config.yaml
norm_eps: 1e-06
attn_scale: 0.177
bias: "all"
init_std_up: 0.0396
init_std_down: 0.0035
init_out_by_depth: true
optimizer: "ademamix"
max_seq_len: 512
MLP neurons of a small language model. Each row is named by its layer, matrix (up: input weights) and neuron, and shows model dimensions 96-223. Each number is 50 + 10 x the weight over its row's rms, rounded and kept within 0 to 99.
After each neuron's rows, "fires on" lists the tokens most often at its 100 highest values on Wikipedia text that the model never trained on. A number after a token or word is its count.

L2.up57:37 45 47 43 56 57 54 29 36 55 47 51 49 63 58 48 22 36 57 44 51 48 49 41 54 49 56 52 34 57 47 52 39 60 62 57 43 53 47 48 60 51 50 67 47 57 53 64 36 50 39 55 45 42 41 55 47 48 50 45 76 56 50 54 43 45 58 40 39 30 58 31 56 73 47 56 57 53 51 35 61 48 40 51 49 46 60 36 42 33 53 48 49 38 67 57 38 58 42 46 55 43 61 43 32 58 50 64 33 36 46 50 56 50 53 43 35 66 41 51 43 50 49 50 53 35 54 55
fires on: "–" 29, "\n\n" 21, ", " 9, "=" 7, "- Occup" 4, "/" 4

L13.up625:46 42 70 60 72 57 48 42 48 51 55 35 50 67 50 49 48 42 33 57 65 57 50 41 64 66 55 54 53 48 46 47 56 51 52 55 54 41 61 34 39 54 48 48 46 53 60 58 45 46 44 45 54 55 46 27 34 55 48 69 54 55 65 62 60 51 47 56 32 44 41 52 53 53 45 45 49 69 58 48 34 53 33 44 45 58 74 52 57 69 57 68 44 43 63 59 50 46 42 60 56 32 63 40 57 46 56 49 32 38 62 63 50 59 46 52 53 48 48 38 66 53 38 41 26 40 47 54
fires on: "," 40, ":" 38, "′" 15, "°" 4

L6.up981:34 53 49 64 40 53 42 61 47 71 39 59 51 41 52 62 43 55 68 61 36 30 52 41 45 52 69 47 34 50 33 53 31 51 58 47 52 51 53 56 50 54 42 59 62 63 62 75 54 59 61 63 44 39 50 46 39 50 50 49 43 77 31 59 40 49 43 45 49 66 51 54 59 54 49 69 38 44 40 51 48 54 40 48 56 33 54 48 43 58 52 38 59 73 31 59 53 53 40 28 42 37 55 46 58 42 51 45 53 50 46 53 57 54 44 44 62 50 36 27 43 53 41 54 53 43 51 57
fires on: "\n" 37, "\n\n" 20, ", " 13, "1" 10

L2.up903:39 48 54 52 52 60 45 54 38 55 50 32 38 60 35 44 43 31 47 55 44 47 69 41 57 41 43 55 63 39 29 59 41 51 63 49 41 38 68 47 50 51 47 39 30 47 50 51 60 53 52 50 50 53 42 50 47 59 54 75 60 44 58 57 55 52 33 55 43 70 54 54 65 49 27 61 60 65 47 39 45 52 52 60 52 47 55 36 54 68 41 63 55 35 48 60 65 43 52 62 51 34 46 43 58 57 52 47 53 50 61 46 55 50 43 57 46 71 60 45 41 40 39 42 42 53 58 42
fires on: "|" 38, "," 25, " |" 20, "′" 15

L4.up53:45 55 49 54 54 43 33 47 51 41 37 55 54 48 45 58 46 51 35 52 55 63 50 51 40 54 50 48 61 29 47 37 81 43 39 40 37 46 52 45 55 45 48 54 52 44 29 46 47 30 41 60 47 71 63 42 50 72 48 43 59 68 55 54 38 34 61 48 68 49 48 44 55 73 47 47 33 54 57 60 47 41 48 61 53 41 53 58 41 30 55 56 43 63 40 54 38 70 47 41 48 43 58 36 43 60 39 78 62 45 58 49 52 36 41 51 46 43 59 55 38 35 48 47 57 44 56 46
fires on: " |" 28, ":" 17, " against" 8, "% |" 5

L2.up23:49 47 51 51 48 68 45 44 47 48 44 60 55 46 45 63 36 58 55 56 51 39 58 45 44 39 50 42 46 50 42 50 65 49 39 63 45 51 57 52 59 37 47 59 45 50 25 56 52 59 54 57 27 53 58 63 47 55 70 55 42 68 51 70 60 43 54 34 56 51 63 33 39 77 56 92 60 31 57 66 53 66 43 56 44 35 45 52 42 46 53 47 65 47 28 56 42 34 38 49 57 44 45 48 61 43 49 48 53 42 66 36 54 41 43 33 67 58 66 56 50 48 67 50 41 53 44 35
fires on: " h" 57, "\n\n" 21, " H" 17

L11.up926:47 66 39 60 53 56 55 41 27 42 63 36 72 55 55 44 53 42 38 48 49 33 49 37 44 39 37 50 47 43 56 55 46 47 48 35 60 41 29 66 40 58 51 52 53 45 48 53 41 72 48 65 70 54 39 47 54 66 76 43 53 48 48 57 45 52 47 38 34 35 45 58 51 65 37 54 29 47 57 38 46 58 46 57 31 52 55 51 44 55 36 48 31 51 43 63 62 62 39 47 55 45 52 42 65 50 52 68 39 43 54 41 55 54 45 43 74 42 45 43 49 57 57 48 29 34 54 39
fires on: "il" 12, "l" 10, " Val" 10, " pl" 9, "g" 7, "ill" 5

L12.up196:44 41 57 50 48 59 41 59 55 44 45 33 49 50 62 48 51 54 44 48 60 54 50 31 48 53 36 56 34 60 57 31 54 47 40 51 48 42 71 54 66 49 43 44 58 43 35 66 41 47 42 53 38 55 60 45 38 50 64 46 69 49 48 74 50 49 52 57 45 42 47 28 63 65 52 56 50 49 62 40 55 40 48 65 34 51 65 48 44 43 44 69 29 49 55 72 54 56 58 69 55 40 47 53 51 52 38 67 53 61 46 50 48 45 40 50 25 64 57 38 43 45 51 36 41 53 42 50
fires on: " |  |" 31, "\" |" 9, " |" 9, "% |" 6, "ation |" 6, " |  |  |" 5

L7.up353:43 51 50 35 50 60 69 42 55 59 53 34 53 59 44 58 40 60 42 41 50 46 48 32 49 63 54 57 59 45 41 49 58 53 61 61 76 38 66 44 48 53 50 38 36 56 52 58 59 44 48 60 41 44 59 55 43 42 56 55 67 48 50 45 65 58 26 61 39 41 33 49 65 45 49 39 63 38 48 64 45 48 53 53 59 51 43 70 49 27 57 45 54 41 48 46 57 46 48 61 26 46 41 49 44 52 30 55 36 39 58 62 36 48 54 40 42 46 52 60 43 46 35 54 63 48 50 49
fires on: "-" 28, "/" 16, "/s" 7, "4" 6

L8.up322:44 49 53 42 44 50 54 55 50 55 55 31 50 32 44 46 59 53 56 52 52 41 40 33 41 50 40 56 37 55 49 35 66 49 20 49 53 43 66 68 43 46 51 54 46 54 55 54 29 72 33 56 62 56 56 49 58 53 50 29 51 63 49 69 59 51 47 52 50 60 51 71 60 74 39 51 41 58 59 60 63 63 36 56 50 50 44 50 46 57 75 58 40 33 45 71 41 62 40 55 39 57 49 46 40 54 56 50 50 50 39 58 42 36 54 48 67 63 58 34 46 33 57 51 45 51 44 64
fires on: "\n" 35, " |  |" 8, " lost" 7, "\n\n" 4, ")." 4, " |" 4

L13.up499:43 42 63 61 80 56 48 50 43 50 54 34 54 55 48 52 47 55 49 53 44 55 55 48 60 60 43 58 69 58 47 46 49 55 57 51 56 42 66 51 45 41 44 44 34 50 43 55 43 42 52 38 52 55 56 44 28 49 65 76 35 50 63 54 59 58 37 42 38 50 58 41 52 47 47 63 44 55 50 38 42 62 40 45 48 43 61 50 53 65 49 64 44 47 50 65 71 52 55 68 51 42 46 53 56 42 55 51 44 34 64 59 34 48 46 56 61 69 54 45 49 52 44 42 43 53 70 45
fires on: " |" 21, ":" 21, "," 17, " of" 15, "|" 13, "-" 7

L6.up441:45 45 65 55 50 51 50 45 29 61 58 43 45 46 59 20 53 67 61 47 71 46 46 41 48 49 52 40 49 42 40 50 59 50 49 74 55 44 68 40 62 55 53 61 68 53 42 50 23 72 63 45 33 52 37 53 44 50 53 53 56 57 35 69 65 45 45 58 62 32 49 43 47 59 46 56 55 50 77 56 50 61 44 62 50 47 44 53 47 43 71 56 59 52 30 50 66 45 40 51 37 41 58 48 56 55 48 56 24 61 70 49 54 56 43 45 55 70 48 46 49 53 44 43 60 52 50 51
fires on: "." 47, " | " 8, "; " 5, "; |" 4, "| " 4

L11.up11:55 44 73 54 60 41 46 30 41 67 51 46 65 54 41 43 44 56 42 50 64 43 47 58 49 34 57 47 56 34 35 52 38 48 30 36 36 40 56 48 49 72 39 52 48 42 50 59 63 55 47 63 37 64 68 54 53 52 66 45 48 58 56 41 49 37 50 51 38 59 52 47 46 48 59 68 67 38 54 51 59 65 58 42 48 56 56 67 46 55 49 59 27 46 48 66 39 39 49 35 71 49 68 63 47 40 52 44 53 48 35 49 45 40 48 59 60 48 44 41 42 60 56 55 41 34 62 54
fires on: "2" 18, "1" 15, "3" 15, " code: " 5, " in the" 5, "4" 4

L8.up59:37 54 38 61 62 54 66 49 41 58 55 61 54 53 40 53 34 64 52 65 50 32 41 44 57 38 59 63 35 53 43 40 22 55 40 46 37 54 36 50 40 69 49 43 48 51 39 56 58 45 41 50 45 50 56 43 69 57 70 35 50 49 51 44 43 52 59 64 25 34 48 82 48 49 56 65 53 44 61 52 47 44 51 34 30 61 41 50 42 48 51 48 34 41 31 60 51 43 58 53 51 46 59 56 42 31 58 74 42 36 45 44 45 46 65 41 47 52 52 46 50 35 54 44 50 50 47 25
fires on: "1" 19, " D" 15, "il" 8, " as the" 7, " of the" 7, " N" 4

L13.up203:39 55 58 55 65 48 76 37 41 46 36 49 47 68 40 44 47 46 49 43 56 38 40 48 57 69 58 60 47 43 40 64 31 54 49 50 46 30 53 46 64 46 48 53 62 43 61 68 37 47 45 44 30 64 46 72 15 29 37 48 38 58 55 55 79 45 46 55 58 42 46 49 26 61 60 50 83 57 49 49 59 42 63 54 50 43 52 56 38 52 54 53 41 62 50 52 58 53 50 43 66 48 65 52 56 55 51 47 55 52 58 55 38 37 69 51 50 45 53 63 48 43 29 66 51 60 46 63
fires on: "–" 31, " | " 15, " inter" 9, " j" 7, " January " 4

L12.up720:59 61 51 63 58 48 45 56 59 61 69 52 53 61 55 52 53 49 44 36 36 49 40 60 58 56 51 33 53 45 32 55 47 55 42 55 65 50 47 45 46 47 45 54 44 57 51 46 48 46 49 36 55 50 56 48 49 58 47 64 59 45 61 40 62 46 45 28 39 39 69 64 54 54 42 62 46 51 58 57 57 62 46 63 43 61 64 54 34 58 55 57 20 48 40 52 58 40 48 73 64 41 46 69 63 71 54 55 20 46 57 47 39 64 52 40 42 53 50 48 56 33 43 50 60 63 49 53
fires on: " sc" 15, " Sc" 14, " An" 14, "oc" 9, "sc" 6

L8.up896:47 60 42 37 58 53 57 49 42 62 55 47 37 61 59 47 62 50 64 61 47 44 45 56 33 44 47 58 41 27 34 29 43 65 56 48 54 45 54 58 56 47 48 50 55 51 54 52 47 34 51 54 39 62 50 52 50 47 45 38 60 56 49 58 27 43 58 50 62 58 73 77 56 66 56 57 48 44 58 45 43 65 41 46 67 62 53 50 53 74 63 55 53 62 34 49 31 67 50 22 61 54 44 57 52 62 50 64 43 34 52 53 51 51 64 44 46 55 56 34 44 34 59 48 33 32 47 32
fires on: " ex" 40, " min" 5, "2" 5, "anc" 4, " h" 4

L6.up197:44 47 49 63 35 56 59 65 53 51 63 43 54 54 40 49 64 66 56 56 47 35 52 52 47 53 71 56 42 49 59 47 52 51 43 56 56 40 50 52 51 53 45 51 50 66 63 46 48 77 46 53 49 49 43 40 30 56 62 37 50 63 34 49 68 72 20 39 40 62 42 59 53 71 36 36 56 47 52 59 46 58 46 40 59 31 61 47 64 45 51 58 70 49 37 62 53 57 56 53 38 52 48 53 60 29 58 40 40 60 48 37 54 58 52 36 56 51 37 39 42 54 43 46 43 56 52 42
fires on: " |" 20, " |  |" 14, "\n" 12, ")" 9, " / " 5, "\n\n" 5

L8.up644:41 51 54 76 42 53 51 49 31 39 44 49 29 52 51 29 28 50 51 60 43 63 51 48 29 41 66 38 32 46 55 38 42 53 42 50 51 46 55 70 53 63 43 49 63 64 46 47 54 51 52 64 55 38 44 43 84 57 53 47 58 69 54 55 32 48 47 33 71 46 53 36 32 39 42 38 57 58 49 51 38 64 37 60 60 49 58 56 52 49 42 50 42 44 54 54 41 60 44 34 35 53 60 51 39 42 43 58 43 50 40 53 54 42 54 48 51 50 52 31 56 41 45 51 55 41 59 57
fires on: " for" 19, " on" 10, " under" 7, " week" 7, " over" 6, " month" 6

L4.up400:40 56 51 51 42 52 58 44 63 44 48 41 38 63 59 43 42 52 30 53 54 34 50 43 60 49 50 54 38 40 51 53 61 65 37 49 45 37 51 58 70 52 42 45 32 35 54 47 51 61 41 60 43 52 47 54 48 42 68 59 54 67 51 52 65 42 51 41 39 67 55 56 47 48 47 53 47 46 54 66 51 42 37 69 59 48 65 54 51 50 42 52 54 38 50 57 84 53 43 51 40 35 58 68 56 61 39 58 51 45 36 55 25 27 50 50 71 52 48 60 45 48 62 42 67 41 71 67
fires on: " from" 17, " –" 9, " -" 9, ", a" 8, " from the" 6, ")," 6

L2.up895:48 58 50 49 30 58 52 50 47 53 53 51 64 48 65 46 43 60 50 60 43 41 39 50 31 33 71 34 22 48 38 66 52 48 30 39 57 51 52 59 55 50 45 39 34 65 58 47 28 57 51 37 47 54 36 50 68 49 52 38 50 45 62 70 61 44 49 47 41 45 54 51 56 44 39 55 50 50 51 56 45 48 31 57 63 40 41 55 64 44 63 57 25 56 41 59 66 57 51 48 55 51 45 60 52 26 28 48 28 49 59 47 48 42 42 60 69 59 55 49 59 48 69 54 49 44 62 42
fires on: "u" 37, " gu" 20, " tri" 16, "ou" 11, " Gu" 7, " ra" 4

L7.up429:23 52 41 46 46 49 56 42 57 51 57 55 60 41 54 43 37 44 54 59 49 37 46 40 65 55 51 59 52 45 47 45 56 46 54 64 42 59 52 41 54 52 45 35 49 65 60 37 48 56 59 57 28 59 65 44 54 44 76 46 42 60 55 57 39 40 54 44 48 37 61 42 41 50 70 58 41 34 51 50 21 70 48 60 54 42 54 40 56 25 50 50 61 59 52 55 67 56 48 31 40 38 50 38 63 59 45 68 35 54 50 47 51 59 55 58 51 60 48 48 46 34 32 56 57 43 65 37
fires on: "1" 31, "–" 12, "-" 11, " (born " 8, " " 7, "86" 6

L4.up578:30 54 43 48 33 52 46 56 40 38 62 61 61 43 53 53 48 48 70 40 58 40 48 54 42 46 45 34 43 45 56 45 36 43 64 50 37 40 59 51 62 64 47 49 38 62 53 49 43 55 46 51 43 55 58 32 64 55 50 51 44 43 56 69 43 57 41 72 33 64 50 44 40 48 50 49 47 46 51 49 30 71 33 73 63 47 58 55 35 36 59 42 19 36 38 54 57 48 50 63 51 45 59 59 60 52 51 52 49 58 50 69 38 55 61 63 64 39 42 45 46 57 41 44 34 39 55 62
fires on: " of" 25, "\n" 19, "-" 14, " II" 8, ", where he" 7, " I" 4

L8.up467:54 55 46 57 58 58 49 51 48 63 61 43 65 72 43 54 56 43 46 49 53 42 55 62 47 54 57 43 58 36 49 41 53 62 42 62 70 51 48 50 55 42 43 49 44 54 48 45 58 64 46 54 39 56 40 31 31 55 46 55 56 50 68 53 51 52 48 47 38 43 53 64 46 49 53 46 54 56 47 54 50 56 46 63 69 37 50 47 59 31 36 45 32 48 54 48 47 42 45 63 48 36 41 46 67 51 33 67 31 59 42 51 38 54 62 48 43 53 50 52 65 35 38 37 54 47 60 53
fires on: " sc" 39, " Sc" 26, " the" 5, "is" 4

L11.up190:37 55 37 57 42 57 51 45 45 51 57 32 49 46 62 43 55 50 53 37 34 56 70 28 50 60 46 57 52 56 53 67 61 44 37 55 62 46 41 40 43 47 48 30 53 58 45 71 52 45 50 60 29 52 34 43 49 50 64 58 43 63 52 47 71 64 62 37 47 54 56 64 27 51 48 52 59 55 63 60 49 45 61 53 35 46 67 61 54 44 55 54 45 55 46 57 63 53 46 62 53 43 50 46 61 52 45 57 63 61 50 36 59 56 40 44 60 50 44 44 38 51 60 35 37 56 54 55
fires on: " | F" 13, "F" 11, "f" 10, " the f" 6, "- F" 6, " (F" 6

L8.up687:62 56 55 47 49 52 36 59 52 59 42 45 45 48 37 49 39 67 46 53 46 49 50 37 47 52 52 52 39 53 45 62 40 35 49 59 64 35 59 57 45 70 48 52 47 53 43 53 62 53 47 58 45 38 44 60 48 59 51 31 62 52 46 44 34 37 40 50 47 75 41 45 62 61 51 61 57 45 49 63 23 65 59 64 54 45 55 48 61 46 57 55 64 55 43 66 57 69 49 37 67 56 52 57 56 64 24 69 40 48 58 49 52 38 60 40 43 50 49 43 57 47 39 43 55 43 50 45
fires on: "ing" 23, "R" 12, "one" 8, "ST" 5, "S" 4

L7.up379:36 49 42 47 35 53 63 56 51 53 56 29 48 55 48 53 43 50 52 54 60 50 49 59 53 51 68 49 37 56 31 65 52 58 51 40 50 55 75 45 48 52 43 48 49 32 46 46 34 52 38 51 35 53 42 51 74 52 76 57 34 51 58 65 60 58 58 39 40 34 58 62 49 48 46 57 48 59 58 61 46 64 44 49 45 48 51 49 55 59 55 68 36 49 32 63 51 41 49 52 59 54 44 59 49 49 48 33 46 54 39 46 40 43 51 36 43 38 46 51 45 37 42 52 38 50 55 53
fires on: " or" 38, " E" 30, " and" 15, " In" 7

L8.up641:50 50 73 57 53 56 63 61 44 48 70 31 41 43 44 49 47 55 63 47 45 60 44 41 62 52 67 43 60 56 57 59 61 40 32 48 42 50 49 42 69 47 45 31 59 47 37 54 65 43 49 52 39 52 48 51 47 59 41 48 65 54 52 66 61 42 45 41 58 70 69 53 60 72 56 66 62 53 56 47 47 80 52 50 45 39 57 62 50 38 52 57 77 63 42 66 49 50 47 65 35 48 39 47 58 39 40 55 46 48 42 32 41 69 63 50 48 49 62 52 57 58 52 40 57 48 53 34
fires on: ")" 49, "a," 12, " |  | " 8, "," 8, ")," 7, "s," 6

L8.up844:61 47 60 55 41 62 56 69 54 72 60 32 58 38 44 39 60 56 42 41 53 41 42 36 49 57 50 71 55 45 56 42 48 58 40 81 43 35 55 72 50 38 43 50 39 42 34 41 50 38 54 58 51 52 42 38 42 46 39 53 57 72 67 55 45 41 50 57 46 48 49 42 36 58 49 68 45 52 48 52 47 63 45 64 53 46 53 47 47 25 58 40 50 54 55 51 53 42 50 56 38 41 38 50 44 47 45 87 48 58 42 56 51 69 58 44 64 45 71 55 63 58 52 36 53 44 56 40
fires on: "s," 31, "a," 17, "i," 9, "ers," 9, " –" 6, "\"," 5

L4.up767:43 50 43 40 35 58 64 74 35 82 52 58 53 54 51 41 31 50 64 55 48 38 54 14 39 48 69 59 40 45 54 39 57 57 49 52 58 34 51 41 62 75 46 62 56 60 55 68 55 54 62 49 57 44 47 57 63 61 55 41 64 36 30 70 24 50 40 55 38 52 58 44 37 57 45 46 51 40 45 60 40 56 44 56 57 51 58 67 53 44 42 52 61 69 40 62 41 48 51 44 49 59 58 37 50 53 58 37 43 48 54 36 53 62 59 45 51 48 62 69 38 47 40 50 57 42 45 50
fires on: ", " 34, "\n" 13, " station" 5, "})" 4

L13.up579:58 57 41 47 50 48 57 34 45 58 50 46 51 57 54 58 41 57 50 45 56 42 42 43 31 46 58 68 51 23 47 51 57 63 55 43 37 31 39 47 45 33 48 52 50 51 55 57 30 52 52 58 33 43 42 50 38 43 64 70 44 65 56 69 51 55 61 49 47 65 44 55 56 53 50 56 60 66 56 60 58 49 41 49 38 65 59 43 25 47 50 58 60 55 50 54 54 42 47 39 42 36 75 33 57 38 54 60 48 32 49 50 49 43 55 51 42 43 57 56 49 22 56 51 47 52 62 68
fires on: " | " 25, " April " 8, " May " 7, " January " 7, " on " 7, "On " 6

L4.up92:25 58 44 49 34 54 44 46 54 42 45 46 35 54 54 62 46 39 57 42 45 46 61 43 49 40 48 44 51 61 48 52 49 64 36 39 43 34 31 50 52 51 53 51 58 38 54 52 40 36 43 55 25 70 48 61 54 59 71 35 65 58 45 46 56 46 64 37 55 40 49 58 45 64 41 61 55 28 55 58 54 64 53 39 56 51 42 66 50 46 57 47 52 48 39 63 55 57 40 57 34 33 39 51 42 43 61 53 44 57 51 51 51 37 36 33 58 48 56 47 41 50 49 49 52 53 55 21
fires on: " would" 31, "\n\n" 19, "\n" 15, " Bo" 6, "|---|---|---|---" 6, " h" 5

L2.up295:62 55 50 59 49 59 60 67 54 42 47 40 54 43 55 56 35 45 44 57 38 37 42 54 45 40 45 48 38 43 43 45 39 50 34 57 43 43 42 64 74 57 36 49 45 56 61 60 43 43 43 59 40 41 52 55 67 49 45 40 65 54 53 50 35 56 42 40 44 59 35 52 54 59 41 55 46 40 54 47 40 68 37 63 48 62 44 54 42 42 30 54 55 58 41 62 53 66 59 58 51 37 45 62 46 49 42 51 48 43 18 51 68 32 66 50 57 42 56 53 54 38 58 39 62 56 56 62
fires on: " on" 26, " from" 11, " for" 9, " from the" 5, " spl" 5, " →" 5

L11.up867:40 52 48 57 44 65 70 42 49 54 63 53 55 44 49 37 36 58 43 63 49 38 38 48 45 39 44 69 39 41 65 42 50 53 43 59 48 53 57 55 57 56 40 51 62 50 58 68 31 43 40 64 48 60 41 51 56 58 73 41 48 57 52 52 51 42 59 59 43 42 49 57 52 47 39 61 42 37 75 53 64 54 39 64 38 50 48 49 24 58 55 56 51 54 31 72 51 64 35 44 45 53 54 63 45 61 64 50 43 42 55 32 66 46 56 26 51 44 58 55 64 37 53 48 50 48 41 47
fires on: "l" 29, " rel" 8, "1" 8, "iv" 7, "pl" 6, "il" 5

L2.up920:39 54 52 32 49 56 46 44 61 55 44 58 49 56 39 75 45 53 36 18 58 40 57 45 51 66 41 64 49 33 51 49 42 47 37 49 55 35 65 44 32 54 45 60 46 56 58 53 54 47 41 61 53 51 41 27 49 69 47 57 42 63 34 62 74 68 55 51 56 53 64 41 55 52 41 46 74 45 44 64 49 55 58 64 60 58 66 41 50 40 50 50 54 42 56 50 44 59 49 61 51 39 60 49 39 62 37 58 61 51 52 40 39 61 58 42 33 51 48 42 57 41 63 46 53 49 45 66
fires on: "ot" 12, "s" 12, " Sport" 11, "clus" 7, " Music" 7, "S" 7

L4.up846:52 59 52 33 42 75 55 43 43 57 53 52 53 62 56 48 55 36 58 55 54 55 57 55 34 48 66 43 36 26 33 54 54 44 40 41 53 35 41 58 67 55 42 54 34 63 66 65 43 47 36 54 50 65 30 53 51 30 63 34 53 50 68 53 65 49 49 44 42 54 61 63 55 39 47 82 44 35 52 60 24 57 50 49 70 46 60 53 50 68 35 59 42 57 42 52 58 45 30 39 62 52 44 64 87 56 50 50 51 48 52 47 56 51 51 31 62 64 50 50 57 58 64 54 52 63 64 47
fires on: " Gu" 36, " gu" 18, " To" 6, " tri" 6, " to" 5

L4.up983:51 60 52 57 39 48 60 53 58 44 48 48 58 52 50 42 50 29 46 48 59 46 50 45 32 47 63 39 51 43 34 43 38 54 54 52 66 51 58 54 71 48 48 58 51 67 74 76 53 53 51 59 54 44 31 44 55 63 47 51 52 58 82 62 55 48 45 68 52 56 52 56 55 51 68 54 39 41 56 37 31 64 24 47 46 54 66 48 49 54 44 58 36 52 46 47 50 51 44 63 52 42 41 58 52 62 50 53 51 63 42 55 34 44 56 51 43 48 49 45 56 30 43 46 45 44 56 52
fires on: "-" 39, " gen" 18, " al" 12, "\n" 8, " ISBN " 7, " Gen" 7

L7.up973:48 46 56 54 33 55 50 24 32 56 55 39 58 41 51 41 53 66 47 56 55 62 49 35 57 53 45 55 37 49 50 45 53 35 27 70 38 39 59 59 45 48 52 49 51 55 47 57 46 49 44 59 72 53 42 43 33 51 46 48 59 70 42 73 66 50 52 53 40 50 52 56 45 73 44 55 61 47 59 49 50 64 40 52 44 76 60 57 40 44 67 62 50 49 37 57 60 67 46 39 50 57 45 49 48 59 52 62 51 45 47 40 49 59 60 45 70 54 44 45 42 50 53 45 50 50 48 59
fires on: " | " 59, " |" 14, "; |" 4, "; " 4

L11.up650:49 50 53 52 61 59 44 50 46 41 57 34 57 46 51 47 44 46 35 66 44 39 41 55 54 57 47 48 58 57 47 62 63 40 55 64 51 32 59 48 43 43 45 45 41 48 51 53 55 55 36 38 52 49 61 50 37 61 59 77 40 57 56 63 63 66 44 59 39 41 48 41 46 49 45 56 49 58 49 38 37 54 51 54 40 44 61 50 57 64 54 68 41 31 34 44 52 56 48 66 45 38 47 51 63 44 52 41 43 31 61 60 32 51 65 40 47 64 64 62 55 20 39 29 34 52 62 45
fires on: " of" 52, "," 22, " |" 18, "|" 7

L13.up569:46 54 52 53 56 43 51 38 58 61 58 41 69 39 49 67 51 47 58 50 36 34 34 41 49 47 51 42 38 47 50 52 46 38 48 62 39 38 68 45 50 52 45 56 41 52 59 37 56 33 29 51 60 65 33 52 58 62 47 52 46 53 51 69 55 42 51 21 54 49 70 58 53 24 53 55 47 56 44 63 43 44 50 61 42 61 39 38 50 57 56 39 48 60 46 60 41 64 38 42 69 46 43 50 43 40 45 66 42 39 44 59 64 50 44 61 51 43 49 29 50 46 43 62 40 36 71 64
fires on: "1" 34, "| " 16, "\n" 10, "–" 5, "." 5, "^{" 4

L6.up694:48 56 77 68 46 49 52 53 52 48 53 47 69 62 43 54 51 46 51 62 49 49 55 57 33 50 47 36 49 43 36 58 62 63 54 54 48 49 46 60 49 59 44 70 56 32 45 62 40 45 44 63 58 75 52 46 36 50 54 49 39 45 63 64 53 46 52 52 39 39 56 60 35 63 57 64 58 41 53 41 52 63 50 50 48 56 43 41 52 50 43 48 40 44 39 49 41 57 39 48 74 40 73 57 56 56 49 54 35 43 55 60 66 52 45 49 70 58 52 41 66 45 58 50 39 49 39 59
fires on: "." 22, "rait" 11, "'" 9, " der" 9, ": \"" 8, " d'" 7

L13.up130:57 55 41 47 42 48 43 70 50 59 55 53 63 47 54 51 49 53 51 39 46 49 49 55 47 44 60 43 37 37 54 45 49 54 44 47 50 45 59 64 58 47 45 58 44 68 59 52 49 40 33 38 46 57 37 43 39 69 52 37 57 62 65 70 53 51 61 35 57 51 42 71 54 44 44 44 49 68 45 58 60 46 43 51 51 55 48 54 58 62 65 37 50 57 47 60 58 56 39 39 44 31 43 66 35 42 51 58 56 42 63 58 46 51 49 62 53 55 37 20 35 48 66 33 42 46 61 50
fires on: "1" 56, "| " 16, "\n" 7

L4.up146:52 53 42 69 34 51 36 70 37 47 61 53 45 45 44 43 44 59 60 54 47 43 61 53 28 52 52 41 33 60 58 50 28 55 46 58 44 45 46 52 64 64 45 51 63 62 45 56 41 50 49 62 44 49 56 54 47 47 51 49 41 53 66 59 32 56 51 39 58 60 57 34 63 58 29 48 46 62 51 62 37 59 28 74 63 36 58 53 59 52 62 54 45 57 42 55 72 45 33 53 40 50 66 40 47 64 49 39 45 31 47 53 53 51 39 42 40 44 25 49 54 49 49 47 65 50 44 61
fires on: "\n\n" 24, "\n" 23, " not" 14, " does not" 8

L6.up156:51 53 46 58 32 53 65 52 52 62 66 52 42 69 40 33 14 53 61 44 50 46 49 38 58 42 53 57 47 43 53 50 67 41 37 71 63 34 64 45 51 55 46 42 50 39 33 51 41 61 43 51 42 49 55 49 50 55 68 51 46 58 66 64 62 55 29 56 31 57 56 46 62 47 43 58 61 59 51 46 56 67 38 49 60 49 40 60 72 48 50 52 45 45 27 57 57 43 47 50 45 36 56 61 58 50 52 40 36 47 57 46 49 57 29 35 55 45 42 49 50 38 45 55 59 50 42 43
fires on: " and" 45, " or" 8, " as" 8, " to" 5, ";" 5

L8.up554:39 65 50 55 45 48 57 65 71 53 63 28 61 48 55 48 56 38 53 58 36 61 37 47 42 60 53 70 49 40 50 49 66 52 48 40 41 62 33 65 37 46 52 54 45 29 51 45 64 48 42 47 46 60 45 37 60 63 48 32 50 50 55 60 57 66 71 68 58 44 49 37 32 46 47 59 61 35 51 43 54 49 49 61 48 56 48 41 44 64 45 49 45 33 53 52 49 34 51 57 69 66 58 60 55 59 48 66 54 43 59 56 54 34 49 48 58 56 69 54 47 38 61 22 42 45 52 35
fires on: "er" 30, "es" 8, "e" 7, "é" 5, "ist" 4, "c" 4

L6.up338:53 53 52 28 50 58 58 35 46 41 44 53 50 55 50 49 45 64 49 29 56 44 42 34 50 61 66 59 38 45 34 48 40 68 57 58 56 65 75 52 55 45 43 46 73 70 59 39 47 43 52 58 35 49 52 43 36 63 60 48 60 66 36 47 52 44 48 50 42 55 55 53 61 57 58 47 53 45 54 48 51 55 43 49 53 44 42 42 40 25 54 53 55 50 54 50 42 75 48 58 46 46 54 33 41 47 58 65 20 59 55 56 61 63 50 38 42 56 61 49 59 45 43 50 45 49 47 51
fires on: "-" 27, "/" 10, "D" 5, "1" 5, "C" 5, "–" 4

L8.up236:54 57 54 52 53 51 50 55 37 54 53 32 57 53 34 50 55 48 32 43 50 45 58 63 70 45 47 48 38 57 55 58 46 38 23 52 48 46 58 44 60 53 44 50 52 30 39 55 62 53 40 42 48 76 45 24 38 66 37 44 51 40 59 39 61 54 72 55 55 51 51 54 47 61 52 59 50 52 54 48 49 64 59 51 41 49 50 56 43 45 45 47 54 48 30 56 60 52 45 52 54 43 41 55 82 40 49 43 51 50 45 41 42 59 41 39 29 45 70 52 63 57 49 57 54 57 71 35
fires on: "," 36, " by" 13, ", B" 13, " B" 4, "a," 4